MLP neurons of a small language model. Each row is named by its layer, matrix (gate and up: input weights) and neuron, and shows model dimensions 176-271. Each number is 128 + 32 x the weight over its row's rms, rounded and kept within 0 to 255. A neuron's up and down rows have the sign that makes its largest values positive.
A block is one neuron, or neurons of one layer that tend to fire together. Before each block is what it responds to, as a language model described it from the Wikipedia text at the highest values.

Word pieces and short words inside sentence-like titles of songs, albums, books and films, often verb endings (Mov-es, W-as, Rock-ed); weaker in table cells and names.
L7.gate418 [184 104 166 191 101  96  83 107 122 145 108 139 128 140 133 104 166  93 184 122 184  85 119 100 115 136 126 149 139  95 144 131  97 145 100 133  89 123 135 140 119 105 128 134 187  85 166 142 105  81  93 140 143  86 154 130 137 177 118 103  99 165 137 142 155 175 103 136  58 129 137 101 107 104 113  93 143 102 128  87 149 187 141 169 136  96 146 153 126 137 121 143 120 159 166  90]
L7.up418 [ 73 115 144 136 170 113 127  86 111 137 133 134  93 110 163 101 100 110 201 138 133  67  91 130 164 141  75 118 138 108  93 144 129 151 160 150  79 112 133 190 153 108 131 128 142 179 104 187 123 142 145 129  66 112 118 225  68 141  94  83  82 111 119 119 108 180  49  69 104 198 144 160 118 113 162 139 141 101 113 102 163 118 123 191 183 117  91 118 147 159 114 119 139 145  97 101]
L7.gate472 [ 58  99  87 143 200 171 159 102 185 124 154 134 175 178 106 166  95 159  91 129 197 103 124 119 158 114 120 136 143  91 152  93 177 198 134 103 110  93 108 121 109 112 174 141 143 139 119 129 132 111 145 199 139 142 145 110 138 159 153 103 116 180 144  96  58 161 144  89 112 117 113 119 122 202 191 167 122 129 139 141 162 147 156 164 136  97 169 106 118 116 143 114 111 129 124 160]
L7.up472 [150  90 174 104  82 114 104 108 112 149 131 114 186 122 127  95 159 159 147 162 118  85 132  81 160 169 174 113  99 149 148 113 110 137 146 146 156 165  62 146  79 125 141  91 103 136 130 100 111  86 151 228  90 141 143 188 189 182 165 164 138 120 124 115 142 197 127 160 148 173 141 112 133 183 149 120  72 110 114 165  79 149 146  91 149 132 104 127  94 126  96  93 100  95 141  68]
L7.gate920 [159 148 176 117 145 103  45 104 151 163 124 119  95 147 110 154 136 114 128 108 174 158 136 165 142  92 151 158 141 101 100  99 178 131 180 112 157 149  92 110  67 109 145  72 144 126 172 175 138 125 124 151  98 124 123 133 141 131 149 159 177 132 127 154 139  55 107 101 107 156 131 123 147 121 122 125 133 145 166 132  99 139 145 115 110  91 126 144 122 116 113 156 145 106 126 140]
L7.up920 [129  96 112 140  75 133 159 162 151 139 101 105 154 124 158 100 105 123 137  82 155 185  90 176 162 115 137 110 119 171  85  91 121 171 182 130 103 118 156 144  65 135 156 147  34  66 125 159 140 156 116 147 134  95 120 143 106 112 152 179 129 125 110  92 161 139  65 109 134 152 137 133 149 131 124 108 164 148 109 167 113 133 125 151 167 122 158 136  98 121 117 117  74  99 126 117]
L7.gate1281 [119  71 165 129  87 109 160 128 155  68 215 159 153 168 142 149 155  75  95 130 153 130  88 136 128 102 144  39  76  98 109 122 150 146 125 143  79  96 116 108 149 142 162 133  81 122 124 119 119  65 190 150 159  89 174 126  74  93  88 143 189 166  86 172 101 160 155  72 182 121 188  88 141 161 136 131  97  84 137 146  73 152 140 169 135  83 158 160  92 153 138 187 142 101 107 101]
L7.up1281 [147 118  96  95 167 183 117 185  72 186  79  80 162  90 120 118 132 148 130  63 132 141  72 112 112 149 129 204 158 112 234 172 131 129 113 151  92 141 120 145  89 189 148 173 116  80 164 199 120 190 103 108 125 174 147 126 138 164 100 146 148 112  98  97 163  74 139 131 195 147 159 123  73 107 111 123  63  89 150  51 124 151 177 138 128 101 144 140  86  84 114 169 122  87 106 162]
L7.gate1708 [ 91 153 159 179 125 137 155 132 171 175 151 161 158  97 146 105 136  64 108 144 179 129 126  74 124 109 171  95 159 112 157  72 225 210 117 122  87 145 115 122 121 125 138  76 109 108 173 143 169 102 127  94 127 160 102  71 103 152 103  99 124  89  84 129  94 136  82  90 116 167 167  92 126 127 136 140 132 144 125 220 193 187 158  87  99  76  82 106 130 149 149 110  83 133 133 137]
L7.up1708 [134 102  70 168 123 173 159  96 107 110 162 120 145 172 136 143 141 161 137 112 109 162  80 208 129 155 103 125 154  60  88  93 175  81  71 163 112  68 117 119 156 136 156  78 181 121  79 132 152 188 159 126 134 115 111 173 143  71 112 184 141 146 167 139  83 202 113 125 133 143  96 118 114 103  97 112 103 116 125 146  63  98 118 182 175 155 109 115 167 113 107  98 143 141 159 122]
L7.gate1941 [130 122 136 149 135 135 126 128 164 100 162  64 152 211 167 148 100 182 129 158 150 146 127 127 140  57  97 155 181 118 123 141 155 145 133 118  81 186  84 182 149 108 156 134 130 135 139 114 127 102  41 155  81 122 126 198 135  87 138 111 120 103 169 107 187 141 110 165 121 198 131  79 131 154 158 117  85 103 164  94  96 125 132 157 135 121 123 144 138 106 107 120 137 161 124 117]
L7.up1941 [100 142 119 126 123  98  91 133 143  52 140  96 137 119 109  84  95 184  55 114 141  88 115 130 137 100 145 147 130 116 153 119 166 149 120 115 114 155  96 125  96 143 139 127 104 141 118 144 140  79 152 116 100 124 113 130 113 111 157 138 125 161  87 140  92 103 168  84  94 142 172 105 150 115 131 147 145 103 128 173 138 124 175 106  90 127 150 149  72 117 147  49 137 125 120  43]
L7.gate2091 [127 116  80 158 101 112 107 167  90  85 139 116 138 167 141 126 162  50 185  99 153 132  65 141 133 106  95 145 159 125 114 150 137 170  87 107  99 172  72  92 157  83  98 178  97 118 141 214 177 135 106 146  86  85 122 144 106 133 119 125 121 154 128 164 134 142 140 133 141 149  93 107 148 218 156 155 172  87 118 136 168 153 130 132 151 114 111 139 142 131 118 208 121  94  81  93]
L7.up2091 [134 136 155 138 154 135 112 100 134 115 160 204 156 112 164 135 116 152 154 157 106 155  80  81 172 102 121 137 117 181 117 159 124 176 131  83 170  76 135  94 156 157 128 148 146 143  85 127 178 138 158  89 126 202 119 130 118 134  92 111 147 139 140 104  85 126 122 115 115 125  94 163  80 150 155 142 131 171 111 103 136 134 157 144  93 126 189 158 138 156 198 143 112  87 162 109]
L7.gate2261 [154 138 117 134 124 100  75 136 138 108  94  80 161 145 141 188 185  57 148 144 132 158 106 107 157 100 125 107 140 168  94 188  96 167 156 142 161 169 106 132 133  93 130  75 156 156 121 125 151 109 141 114 122 166 104 133 120 143 124 154 152 144  95 179 185 169 144 113 174 132  82 118 158 139 101 130 139 145 174 150 175 120 133 104 181  76 110 159 144 153  76 155 106 100  95 152]
L7.up2261 [188  98 157 214 136 111 140 141 135 168 131  60 165 148 107 130 190 152 118 118 117 177 178  83 117 126 120 106 115 129  91  82 120 123 145 106 131 117 124 164 112 162  97 149 156 128 113 107 132 148 101  92 164  84 153 120  93 138 113 138 172 154  89  68  79 127 184 135 128 108 183 130 114 150 132 177  63 180 104 183 136 104 149 120 125 170 113 214 114 113 123 133 103 132  97  83]

Content words inside quoted or listed titles of works (World, Earth, Marriage) and nouns after "the" before "of", plus "dead".
L5.gate442 [123 127 154 119 148 142 157 134 159 100 137  69 140 232 123 103 147 138 157 108 147 128 168  97  93 158 138 160 112  35 150 114 119 175 131 164 110 115 186 123  82 112  76 101 120 103 166 186 114 132  76  77 155 232  77 108 107 142  70 138 150 122 169 141  91  91 163 147 179  79 148  83 137 132 150 135 150 102 131 135 143 114 131 162 144 146  71 148 147 108 181 149 101 174 119 124]
L5.up442 [161 101 114  94 113  96 119 139 138  92 190 119 127 169 153 174 142  73  97 103 130  77  67 168 125 157  97 179 126 129 104 168 118 111 175 136 137 119  91 146 157  90 141 150 125 154 154 136 188 123 168 172 176 150 107 123 118 196  86  70 137 101  92 127 140 121 162 129 111 125 158  90 128 131 130  84 122  81 150 170 133 131 140  96 142  83 142  59 106 142 118 126  33  83 107 120]
L5.gate611 [121 158  64 201 139 142 162 147 139 166 122  96 137 147 107 166 112 151 151 112 145 122  85 164 105 139 171 144 164 111 194 125 155 212 146 172 125 129 112  78 101  99  90 109 158 164 165 150 193 139  73  93 184 119 174 109  93  76  95 138  93 115  89 150 140 129 140  66  96 179 126  60 177 156  47 153 130 114 156 180 149 155 191 126 132 103  74 160  76  90 132 151 116 145  89 113]
L5.up611 [115 135 106 153 130 144 103 176 120 115 131  91 123 146 163 149 150 128  99  91 109 125 101 106 131 165 102 197 179 162 145 120 170 163 120 117 105  88 147  92 113 110 197  96 139  66 151 155 179 172 115  91 160 128 164 122 138 141 142 140  86 128 136  99 151 185 123 108 159 203 173  89 139 176 119 137 104 133 131 154 142 147 165  70  92 133 100 135 123 100 167 120 128 123 129 148]
L5.gate1001 [ 65  44  91 125 181  87 100 159 136 169 156  66 106 130 132 145 189  93 192 111 109  64 143  83  84 144 157  70  71  67 110  89 105  70 175 146 152 124 106 151  86 137 115 190 129  78 155 175 137 160 109 187  96 128 124 134 126 131 133  86  41 109 170  81 125 140 141 113 110 118 100  70  81 144 146  95 114  85 165 157 140 153 141 128 114  89 157 131 148 144 105 158 100 105 154 147]
L5.up1001 [ 82 113 130 159 138  83 162 119  98 155  93 120 221 128  96 139 106 127 139 146 174  94 138 141  62 164 108 118 120 110  75 161 135  72  74  65 134 164  90  67 109 126  25  88  77 138  81 144 145 163 105 167 116 151  94 113 114 123 156 122 114 148  94 144  92 117  64 151 163 122 150 106  64 165 137 141 130 137 146 142 149  67 128 148 119  86 128 132 122  88 131 196  73 141 139 132]
L5.gate1365 [103 112 126 139  90 179 155 114  65 157 129 105 159 151 155 120  86 105  99 126  78 122 207  97 141 123 143 125 134 148  67 194 132 132 140 123 164 119  98  93 160 148  95 171 131 142 135 131 168  71 119 149 134 126 150 106  98 182  89 127 137 139  86 132  50 138 149 117  59  96 176 136 134  76 134  94 119 123 161 114 166 130 101 146 143  93 178 117 122 123  67 176 157  82 109 133]
L5.up1365 [ 89 177  72 148 145  99 138 127  70 152 125 163 140 168 153  72 156 175 126 172 145  60 139 131 102 129 123 161 141 101 147 154 131 117 110  99  94 155 153 106 116 134 147 139 183  99 123 189 178 118 101 106 141 149 132 177 135 144 116  74 103  81 141 114  92 108  81 124 125 152 181 102 109 214  98 123  92 121 167 126 156  96 131 157 117 116 109 154 126 110 121 191 105 151 177 123]
L5.gate1599 [109 146 193 132 139 166 152  93 157 100 172 116 151 138 159 145 124 111 134 122 120 100 122 168 126 143 183  97 162  97  57 176 107 130 147 120  86  59 100 178 159 110 145  96 162 180  68 152 105 104 152 171 169 151 160  89  82 108 125 124 122 175  84 121  92 213 192 101 138 113  99 144 127 224 161 122 127 112 132 144 135 182 182 129 112 100  89  79 144  88 147 150  24  98 201 109]
L5.up1599 [130  99 136 165 124 145 128 176 181 131 134 116 179 187 129 139 156 103 158 150 171 155  81  77 139 116 125 128 114 102 197  88 118 136 142 119 110 146 199  95  52 134 193 126 102 107 158 166  98 142 115 121  88 131 173  96 123 134  68 130 162 117 146 166 126 139 125 112 199 134 129  92 179 109  84 152 100 151 223 152 141 127 151 136  34  57 160 220 151 110  96 139 115 137 120 180]
L5.gate1659 [150 113 132 166 133 146 113 136 118 109 164  86 185 217 153 128 161 118 130 110  85 149 128  93 124 107 172 168 115 127  77 125  94 163 152 132  79  93 142  82 129 112  41 106  93 145 115  80 121 140  55 180 119 167 139 113 120 140 170 164 102 153 143 109 148 173 105 109 107 140 110  90 133 132 196 122  78 155  92  61 170 220 135 130  92 175  59  84 167 160 198 149 117 116 162  87]
L5.up1659 [124 115 159 161 120 108  98 195 134 163 157  72 147 137 120 142  59 142 117 151 159 156 134 105 138 145 116 126 150 159  98 115 145 171 163  91 159  90 156 121 167 100 158 134 138 138 148 166 176 162 118 106 130 178 127 110  94 163 152 103 159  97 164 129 174 147 154  94 137 162 123 159 130 171 126 136  87 180  89 132 130 129 144 102  90  68 118  63  77 123 118 129 127 187 140 113]
L5.gate1990 [ 95 158 142 147 107 111 140 136 152 188 145  62 126 191 132 114 117 156 148 130 112 159 173 108 130 131 132 148 178 120 119 116 112 112 173 101 159 174 136 127 146  99 155 124 100 138 189 102 182 107 115 138  73 132 136 134 118 137  73 146 125  97  94 146 141 169 118 145 102 185 142 121 167  85 128  96 132 127 162 103 106 127 111  68 174 138 148  96 142 130  75 163 126 112  93 140]
L5.up1990 [157 115 106 201 124 138 121 136 131 126 143 174 123 145 114 151 107 167  89 140  83 130 131 141 160 143  91 158 149 125  88 136 158  62 170 171 156  57  97 110  58  83 142 106 135 148 161  83 177 121  96 172  59 176 130 145 101  95 195 108  57 138 112  41 109 152 110  78 118  91  97 130 156 109 135  84 197  85 106 144 144 141 148 134 127  93 136 129 145  91 147 121 134 151 177  61]
L5.gate2075 [151 141 113 127 133 154 161 115 157 162 153 112 142 172 134  99  89  50 152  69 105 140 164 130  64 150 102 120 155 136  80 126 105 145 105 138 182 147 111  77 148 111 172 107 161 121  94 157 160 137 152 125 163 154 143 138 148 120 135 155 111  94 113  73  92 165 141 144  69 105 198 105 131 162 156 115 121 102 167 162 146 157 150 144 136  92 149 117 136 166 119 162 162 137 105 148]
L5.up2075 [ 72 126 133 104 128 116  71  80 180 139 129 114 122 135 110 171 129 121  87  94 113 181 132 140 127 195 125 141  77 142 109 142 116 161 152 118 128  86 173 104 181 149 155 139  71 143 129 185 168 140 137  84 135 198 106 112 120 119  83  81 126  86 109 111 134 116 148 186  84 157  81 108  54 158 112 110 153 102 156  67 204 145 154 121 149  85 109 192 135 110 117 157  84 122  56 122]

Subject pronouns and indefinites beginning a new clause, e.g. he, they, there, everyone, anything, often after that, a comma or a quote mark.
L9.gate2359 [ 98 199 157 189 151 111 107 149 175  77 121 110 162 215  54 105 106 146 112 122 137 116 129 134 147 121 166 162  80  92 130 142 176 177  60  88 109 194 122 135 120 131 152 156 115 108 120 145 153 137 126 104 121 186 126 105 126 123 115 110 137 153 122 128 165 120 145  94 146 150 101  70  75 137 182 143  65 152 121 119 146 184 182 103 138  87 129 132 133 137 145 165 127 135 137 104]
L9.up2359 [133 119 145 103  79 141 144  89 125 108 134 146 115  99 108 172  94 165 106 171  69 151 151 127 152 166  68 205 142 154 113 151  95 146 181 137 171  72  88 151 106 104 135  90  91 128 170 108 147 107 184  99 106 166 143 111 156 143 133 164 126 139 114  82 187 147  70 104  92 144 122 120 154 132 121 108 170 168 103 152 204  78 200 141  80 145 147 106 139 136 153 102 100  93 158 100]

The space opening a cell after a pipe or semicolon in sports statistics tables, right before a digit, as in | 0 |, plus middle digits of years (18'5'9, 20'1'7).
L9.gate1477 [162  83 132 158 135 120 135 172 121 182 139 168 140 127  75 129 116  91  86 109  89 101 119 140 102 103 123 114 104  61  47  87  82 155 128 155 141 170 171 155  71 149 128 134 166 141  91  96 154 142 149 130 104 177 165 152  95 143 120 128 151 155 143 164 154 169 140 107 123 135 154 150  85  73 149 103 109 110  95 141 103 169 103 110 102 130  72 139  93  83 120 104  98  94 158 122]
L9.up1477 [125 152 157 180 210 133 198  82 122 124 137 162 136 108 100  81 181 146  82 117 108  99 110 145 122  99 151 199 186  65 129 117 139 110  62 108 167 160 122 125 150 150 131  84 168  93 118 100 145  84 145 140 130  75 107 104 148  58 115 147 135  80 114 149 105 125 121 122 112 131 160 116 120 147 151 132 194 133 151 124  85 116 140 129 128 175 135 156  98  95 144 139 107 137 135 129]

Column separators and closing brackets right after numbers in sports and statistics tables, e.g. the pipe before goal difference, or "(15)" in career lists; occasionally mid-word fragments.
L7.gate265 [187 119 133 134 163 151 146 135 120 142 125 105 129 153  75 111  89  70 116 140 160  95 149 100 140  61 165 150 143 129 113 120 113  88 109 119 123 137 118 139 140 161 107 134 114 115 166 179 146 142  76 123 123 119 162 128 114 122 154 140 140 116  73 139 108 107  83  98 104 165  99 134 120 157 154 131 106 138  88 158 120 186 137 157 128 173 145 146 120  91 102 136 185  98 153 113]
L7.up265 [152 135 103  92 121 112 147 140 104 113 119 123 145 123 126 145 103 178 132 133 146 155 126 104  42  68 170 133 131 151 134 167 136 153 100 129 107 136 124 152  84 129 132  55  84  70 145  70 145 155 133  58  93 136 130 114 133  96 118  87 101 123  76 174 130 120  60 211 103 118 147  92 148 170 181 146 113  82  93 107  77 165 172 138 183 145  79 177 145 105 189  81 125 156 175 200]
L7.gate599 [190 170  81  41 109  86 134 158 115 133 127 146 129 166  86 131 108 143 130 162 174  67 135 157 122 100 127 116 109 110 106 111 120 162 157 195  99 155 154 113  85 158 112 128 155 132 136 126 123 143  80 117 101 105 146 101 119 169  95 136 118 168 145 119 144 187 115 140  83 187  95  80  75 133 161  77 150 181 129 135 111 148 137  95 111 137  79 109  73 154 116 216  95 185 139  86]
L7.up599 [145 187 191 212  57 103 106  94 135 151 137 141 153 142 143 155  99 136  83 159  85 194 142  78  68 133 188 168 102  85 106 113 100 149 148 117 131  91 121 221 141 113 114 189 131 148 186  88 109  75  85  70 100 230 116  78 109 140 111 110  72 199 172 142  92 120 171 139 107  82  96 136 166 170 142 134 111 159 117  91 146 147 110 143 116 149 153 131  90 129 175 135 108 107 149 105]
L7.gate713 [122 148 104 183 130 181 124 159 108 130 105 118 144  92 160 111 175 110 154 139 140 146 123  42 168 144  97 190 102 140 111 143 179 179  95 116  75 189 139 152 159 141 120 128 159 154  68  90 141 119 170 112 111 134 152 140 111 156  64 188  89 112 129 166 189 137  76 142 176 127 111 133 127 101 107 165 118 127 151 111 210 154 120 100 161 173  91 114  62  96 144 134 131 178 173 128]
L7.up713 [136 137 117 165 147 134 200 122 142 131 203 144 175 126 183 137 151  94 136 140  68  26 152 122 141  87 142 117  94 152 114 108 151 132 111 102  93 133 159 143 195  99 100  93 116 146 119 136 156 133 151 130 151 175 122 132 125 130 137 139 106 100 192  91 143  99  93 108 154  73  94 127 107 124 141 147 125 155 162 125 163  87 106 116 170 122  97 143  50 160  67  94  94  96  86 121]
L7.gate840 [150 125 142 122 131 128 119 113 115  90 207 101 142 154 162 110  74 143  59 144 129  95 135 133 127 103 202 127 106 113 111 103 105 146 143 111 139 140 144  81 191 141  95 104 144 122 137 164 123 103 124 125 115 149 157 135 155 158 155  72 134 120 107 130 118 142  40 181 112 191 115 124 133  78 161 174 106 139 142 115 131 123 127 111  92 137 153 148 142 160 129 139  95 144 132 131]
L7.up840 [157 152 109 137 117 150 110 122  86  81 165 120  76 136 101 155 129  75  58  69 102 142 105 126  80  90 108 168  50  67  97 135 169 156  55  57 150  86  90  65 113 175 179 142 110 169 113 210 168 184 101 187 106 188 131 109 141 131 142 115 140 101  76 120 148 180 148  86 149 152  83 153 111 137 170 122 116 139  92 129 152  92  98 146 174 162 120 115 106 178 142 145 169 111 109 155]
L7.gate1342 [178 107 158 128 173 175 117 207  81 101 148 102 124  85 175 165 137 134 157 149 156 153 133  96  61 102 157 115 139  59 200 114 127 171 168 119 145 153 132 163 204 104  97  98  94 132 158 161 143 126 159  82 173 130 186 110 181 122 153  66 123 198 132  79  81 135 135  54 119 142 187 127 119 129 176 162 133 164 184  95 103 110 157 131 169 125 161 160 147  78 128 146 124  82 102 138]
L7.up1342 [155 134 135  93 124 108 169 155 144 121 131 129  89 132  93 118 104 105 198 156 100 103 144 113 107 106 148 112 156 135 161 109  98 138 161 124 162 133 111 121 121 157 127 138 185 130 144 132  69 186 141 151  86 130 133 137 161 103 131 177 169 192 156  83 193 102 157 135 220 139 133 118 177 109 154 152 131  94 101 102 105  88 128 111 147 113 133 170  82 155  88 176 165 118 189  88]
L7.gate1603 [122 123  91 205 158 111 126  80  88 127 136  87 122 137 188 114 140 171 120  81  91  95  99 132 116 130 145 205  88  84 185 119 131 176 135 131 143 131  84 160 108 162 159 105 161 164 135 115 123 104 120 160 118 153 116 181 111 121 158 118 182 144 186 122 132  97  60 135 106 156 127 180 146 133 101 195 160  92 130 166  98 121 100 154 109 144 143 169 104 136 118 128 145 210  87  93]
L7.up1603 [120 126 105 131 145 154  99 151 136 154 109 147 116 185 137 173 136  97 144 150  45 146 189 119 107 182 110 150 166  94  69 125  58 170 136 146 167 118 138 115 145 111  94  74 101 135  66 155 113  97 100 113 160 160 117 117 127 146  81  52 131 148  90 171  95 116 100  97 140 118 168 128 121 116 131 128 103 114  96 168 107 118 135 116 177 128 148 194 132 126 174 125 108 127  86 104]
L7.gate2213 [129 142 182 126 128  98 108 154 199 120 171  99  69 108 127 112 135 157 118 131 102 104 101 139 158  97 126  78 147 119 133 126  97 147 160 139 149  96  86 194 171 164  90 160 143 138 126 120 158  80 120 121 110 152 122 123 127 129 124 120 111 110 118 142  73 111 111  93 162 105 170 143 102 106 191  82 152 159 143  84 193 187 132 114 142 147 117 156  88  83 179 111 111 169  85 146]
L7.up2213 [ 67  96  97 133 114 102 135 173 116 140 140 170 122  98 133 163 192 123 126 127 134  57 126 175 117 120 158  88  89 156 139 131 154 112 124 172 131 218 118 104  59 129 109 129 156 122 178  83  71  89 120 174 125  91 160 124 136 182 169 140 163  92 154 131 163 142  98 100 171 192 142 113 137 114 128 181 138 143  67  76 162  85  92 160 134  86 138 164  76  71 140 190 126 184 179 150]
L7.gate2341 [ 92 147 126 106 136 163  95 131 181 214 116 118 109 150  70  95 129 108 147 170 117 137 114 123  83 119 169  83 140 141 131 123 112 159  86 107 173 140  97  92 109 174 163 122 159 117 126  98 120 108 183 163 101 119 111 126 155 104 167  61 152 121 162 115 108 114 124 170 135 195 143  73  83 115  89  92 107  66 115 189 163 187  87 177 175 103 141 139 114 145 106 149 142 122 182  97]
L7.up2341 [160 149 121  98 107 105 102 172  99  94 169 115 147 150 114 162 106 147 163 137 159 131 140 166 137 116 119 154 133  88 134 133 111 121  88 181 148 153 134 169 153 135  59 156 119 169 135 187 164 200 131 112 135 118 147 125 116 166 117 221 139 134 120 117  91 173 100 126 122 173 142 169  99  81 164 194 146 139 138  78 114 127  95  85 169 124 160  94 124 166  81 163 158 192 142 136]

Fires on the start of a cell late in a row of numeric tables, such as sports stats, league tables, career records and climate data, e.g. | 3, ; 26, GD.
L5.gate538 [ 87 107 162  93 149 119 120  95 121 144 113  93 109 111  82 106 117  96 120  82  88  74 143 105 167  98 150  73 168 144 129 110 112 161  87 113 166 154 140 148 168 118  91 171 143 117 168 130 126 184 133 122 127 168 122 146 130 127  89 161 144 130 141 133 153 122 119 158 148 123 145 152  72  86 112 152 148 140 146 120 146 166 124  65 145 173  94 169  88 117 130 171 114 156  78 141]
L5.up538 [ 99 179 106 192 122 114  98 166 190 147  86 135 105 143 105 153 131 152  78  91 164  97 199 131 126  92 100 139 153 142 117 139  91 101 142  84 106 126 146 131 134  86  92 164 192 110 172  80 157 123 112 135 154 100 170 115 176  89 147 150  63 153 117  66 115 155 108 108  92 123 137 117  81 158 143 190 170 165 120 156 118 161  89 135 145 110  98 103 150 126  73  74  76 155 160 146]
L5.gate943 [103 171 149 128 109 126  90 112 108 104 137  88 109 129 130  82 161 194 134  74 128 148 178 116  83 100 119 130  82 126 118  88 140  97 161 147 144 160  47 154  93 171 154 122 167 139 143 130 102  96  90 177 123 140 118 180  79  99 111 206 128 130 127 121 128 148 156  34 120  74 121 118 134 141 129  78 136 109 116 146  92 140 143 173 159 107 111 117 144  88 146 167 130 133 113 119]
L5.up943 [118 194 141 107  92 120 123 102 169 220 167 120 113 134 107 165 141 174 123 124 149  88  83 163 103  92 125 124 105 140 149 155 128 141 133 125 100 148 143 119  98 129 151  99 159 121 197 117  72 138  63 129  56  51 135 110 113  87 183 209 135 183  87 150 155 133 106 133 118 195  59 124 123 123 103 190 124 155 138 126 139 110  65 126 188 176 164  87  74  71 150 174 119 106 149  81]
L5.gate960 [161 118 183 117 156 128 157 148  73 107 115 103 151 143 159 127 162 109 128 148 123 181  93  94 101 110  85 146 151 108 112 164 126  83 158 141  62 124 106 164 134 160 166 100 101 137 145 153 136 189  74 122  84  77 212 157 172 106 122 180 151  70 114 150  49 119  99 125 144 132 131 150 127  96 158 129 136 116 151  99 139 173 102 120  96 168 109  69  97  42  80 178 156 103 121 173]
L5.up960 [156  81  97  92 142  92 149 146 148 117 196 119 112 158 116  60 115  83  97 151  88 149 148 143 121 121 156  93 151 151 155 123 154  90 117  93 165 136 129 109 126  73 147 122  54 100 142  77  84  93 197 170  89 166 139 137 118 127 156 130  69 137 150  97 108  68 117 140 107  97 141  90 126 154 150  84 113 116 153 133 152 154 133 105 178  98  76 152 133  90 117 167 171 152  92  91]
L5.gate1065 [141 120 141 127 143 146 129 120 100 116 135 140 126 155 135 122 102 120 170 124 166 133 158 110  35 175 105 110 147 129 179 135 133 156 134 190 152 153  87 171 184  74 111  87  94 154 170 173  97 172 103 131  97 128 188 135 155 115 163 120 141 113 136  57 183 108 152 178 123 159 147 117 116 156  92 127 120 156 121  98 151 129 120 107 181 102  94 125 167 107 162  89 161 168 127 156]
L5.up1065 [125  62 161 100 128 122  66 159 157  71  70  90 103 193 135  74  78  80 144  95 132 178 160 117  91 168  54 128 122 162 158 140 161 112  80 160 123 143 150 166 124  97 171 129 114 123 105 129 131 145 124 186 122  92 133 152 158 199 105  78  72 240  91  93 103 160 150 161 149 160  88 137 137 128  96 117  96 143 163  98 138 156 110 123  54 174 128  78 109 111 105 141 151 118 154 147]
L5.gate1319 [141 132 130 149 102 146 195 127 153  83 154 140 134 144 155 178  69 172 119  81 116 157  90  62 163  98  96 116 124 117 150 134 191 154 158 152 131 137  87 152  65 176 109  91 126 133 174 148 181  80 128 155 127 122 182  95 138  93 127 144 143 133 185 103 100 142 121 114 102 137 141  80 103 177 134 124 108 135 174 170 105 218 157 154  60 170 113  72  74 103 109 130 105  86 133 114]
L5.up1319 [121 145 124  65 140 112  88 132 120 116  91 143 176 116  82 149 152 160 129 130 134 159  16  90 194 159 132 164 134 156 128 163 130 148 135 123 192 122  64 144 106 162 139 103 144 127  74  97 108 142 104 124  74 186 169 167 197 238 156 166 111 130 136  75 115  79 102  99 111  96  64 151 139 190 126  96 175 128 146 127 103 152  85 100 136 160 141  63 153 110 184 217 139 160 153 147]
L5.gate1427 [ 89  96 145 152 139 149  68 171 166 114 194 148 146 153 144 129  73 101 142 155 127 116  84 100 150 103  88 155 130 143 159 123 134 155 136 140 165 117 114 105 103 161  94 119 107 187 122 189 133  96 121  89 110 167 139 177 158 119  60 119  83  87 111 168 160 143 147 142  91 157 167 139 173 134  81 195 121 139 109 135  71 143  68 107 128 158 106  89  75 106 131 139 120 134 131 162]
L5.up1427 [102 148 154 162 135  92 127 129 203 133 163 109 112 136  84 186 175 166 103 125  52 172 123  56 134 115  98 144 160 160  96 106  90 110 159 103 174 143 109 105 151 172 172 120 142 193 155 143  79 120 112  95 145 113 113 133 142 119 105 104 114 127 148  97 106 113 113 135 136  81 104 138  96 199 114  80 118 133  97 115 145  84 192  96 134 197  64 129 148 185 135  66 132 147 158  82]
L5.gate1820 [120 131 149 117 175 107 176 159 114 145 155 140 101 112  94 146 112  99 145 118 141 104 117  77 126 133 149 117 137 128 175 158 140 147 149  92  89 165 138 137 151 191 155  81 164 133 177 153 158 141 134 114 143 150 120 152 190 116 136 172  88 173 174 126 106 109 164 132 109 112 146 135  92  85  95 109 115 129 146 144 140 123 123 138  78 208  96 116 100 116 141 177 103 127 169  81]
L5.up1820 [154 132 151 123 106 177  79 127 179 138 118 140 163 156 130 105 155 131  56 145  92 100 158 102 156 130 124 164  96 140 134 120 129 163 121 112 216 121 146 119 192 129 100 146 162 153  88  92 135 155 136 161  79 156 125 115 134  78 120  89  87 138  87 106 130  97 206 147 117 145  98 114 167 121  68 114 110 188 161 142 131 139 106 134 112 116 206 152 183 166 150 166 150 155 146 124]
L5.gate2200 [ 86 160 174  76 180  39 107 105 144  87  82 190 128 102 175 159 165 175 112 108 168 146 138 159 142 130 101 103 237 121 149 173 147 133 152 193 120 154 164 137 160 123 114 100 159 128 158 146  94 121 118  56  92 146 158 116 151 126 113 168 133 124  70 151 154 188  95 141 121  80 107  94 136 170 154  53 133  52  95 129 152  84 125  97 102 128 167 171 174  87 133 117 123 137 115  46]
L5.up2200 [ 71 132 155 155  81 163 169 159 158 103 176 176 114 115 214 158 110  97 146 116 191 127  79 117 139  82 180 153 194 139 124 139 133 128 147 125 114 100 140 150 149 122 102  76  86 107 162 108 117  99  89 156 154 100 112 180 136 116 145 139 145  80 164 166 114 163 127 133 133 120 113 130 143 107 101 151 119 123 130 161 133 140  38 205 113 121 109 154 117 125 192 157 131 131 157 166]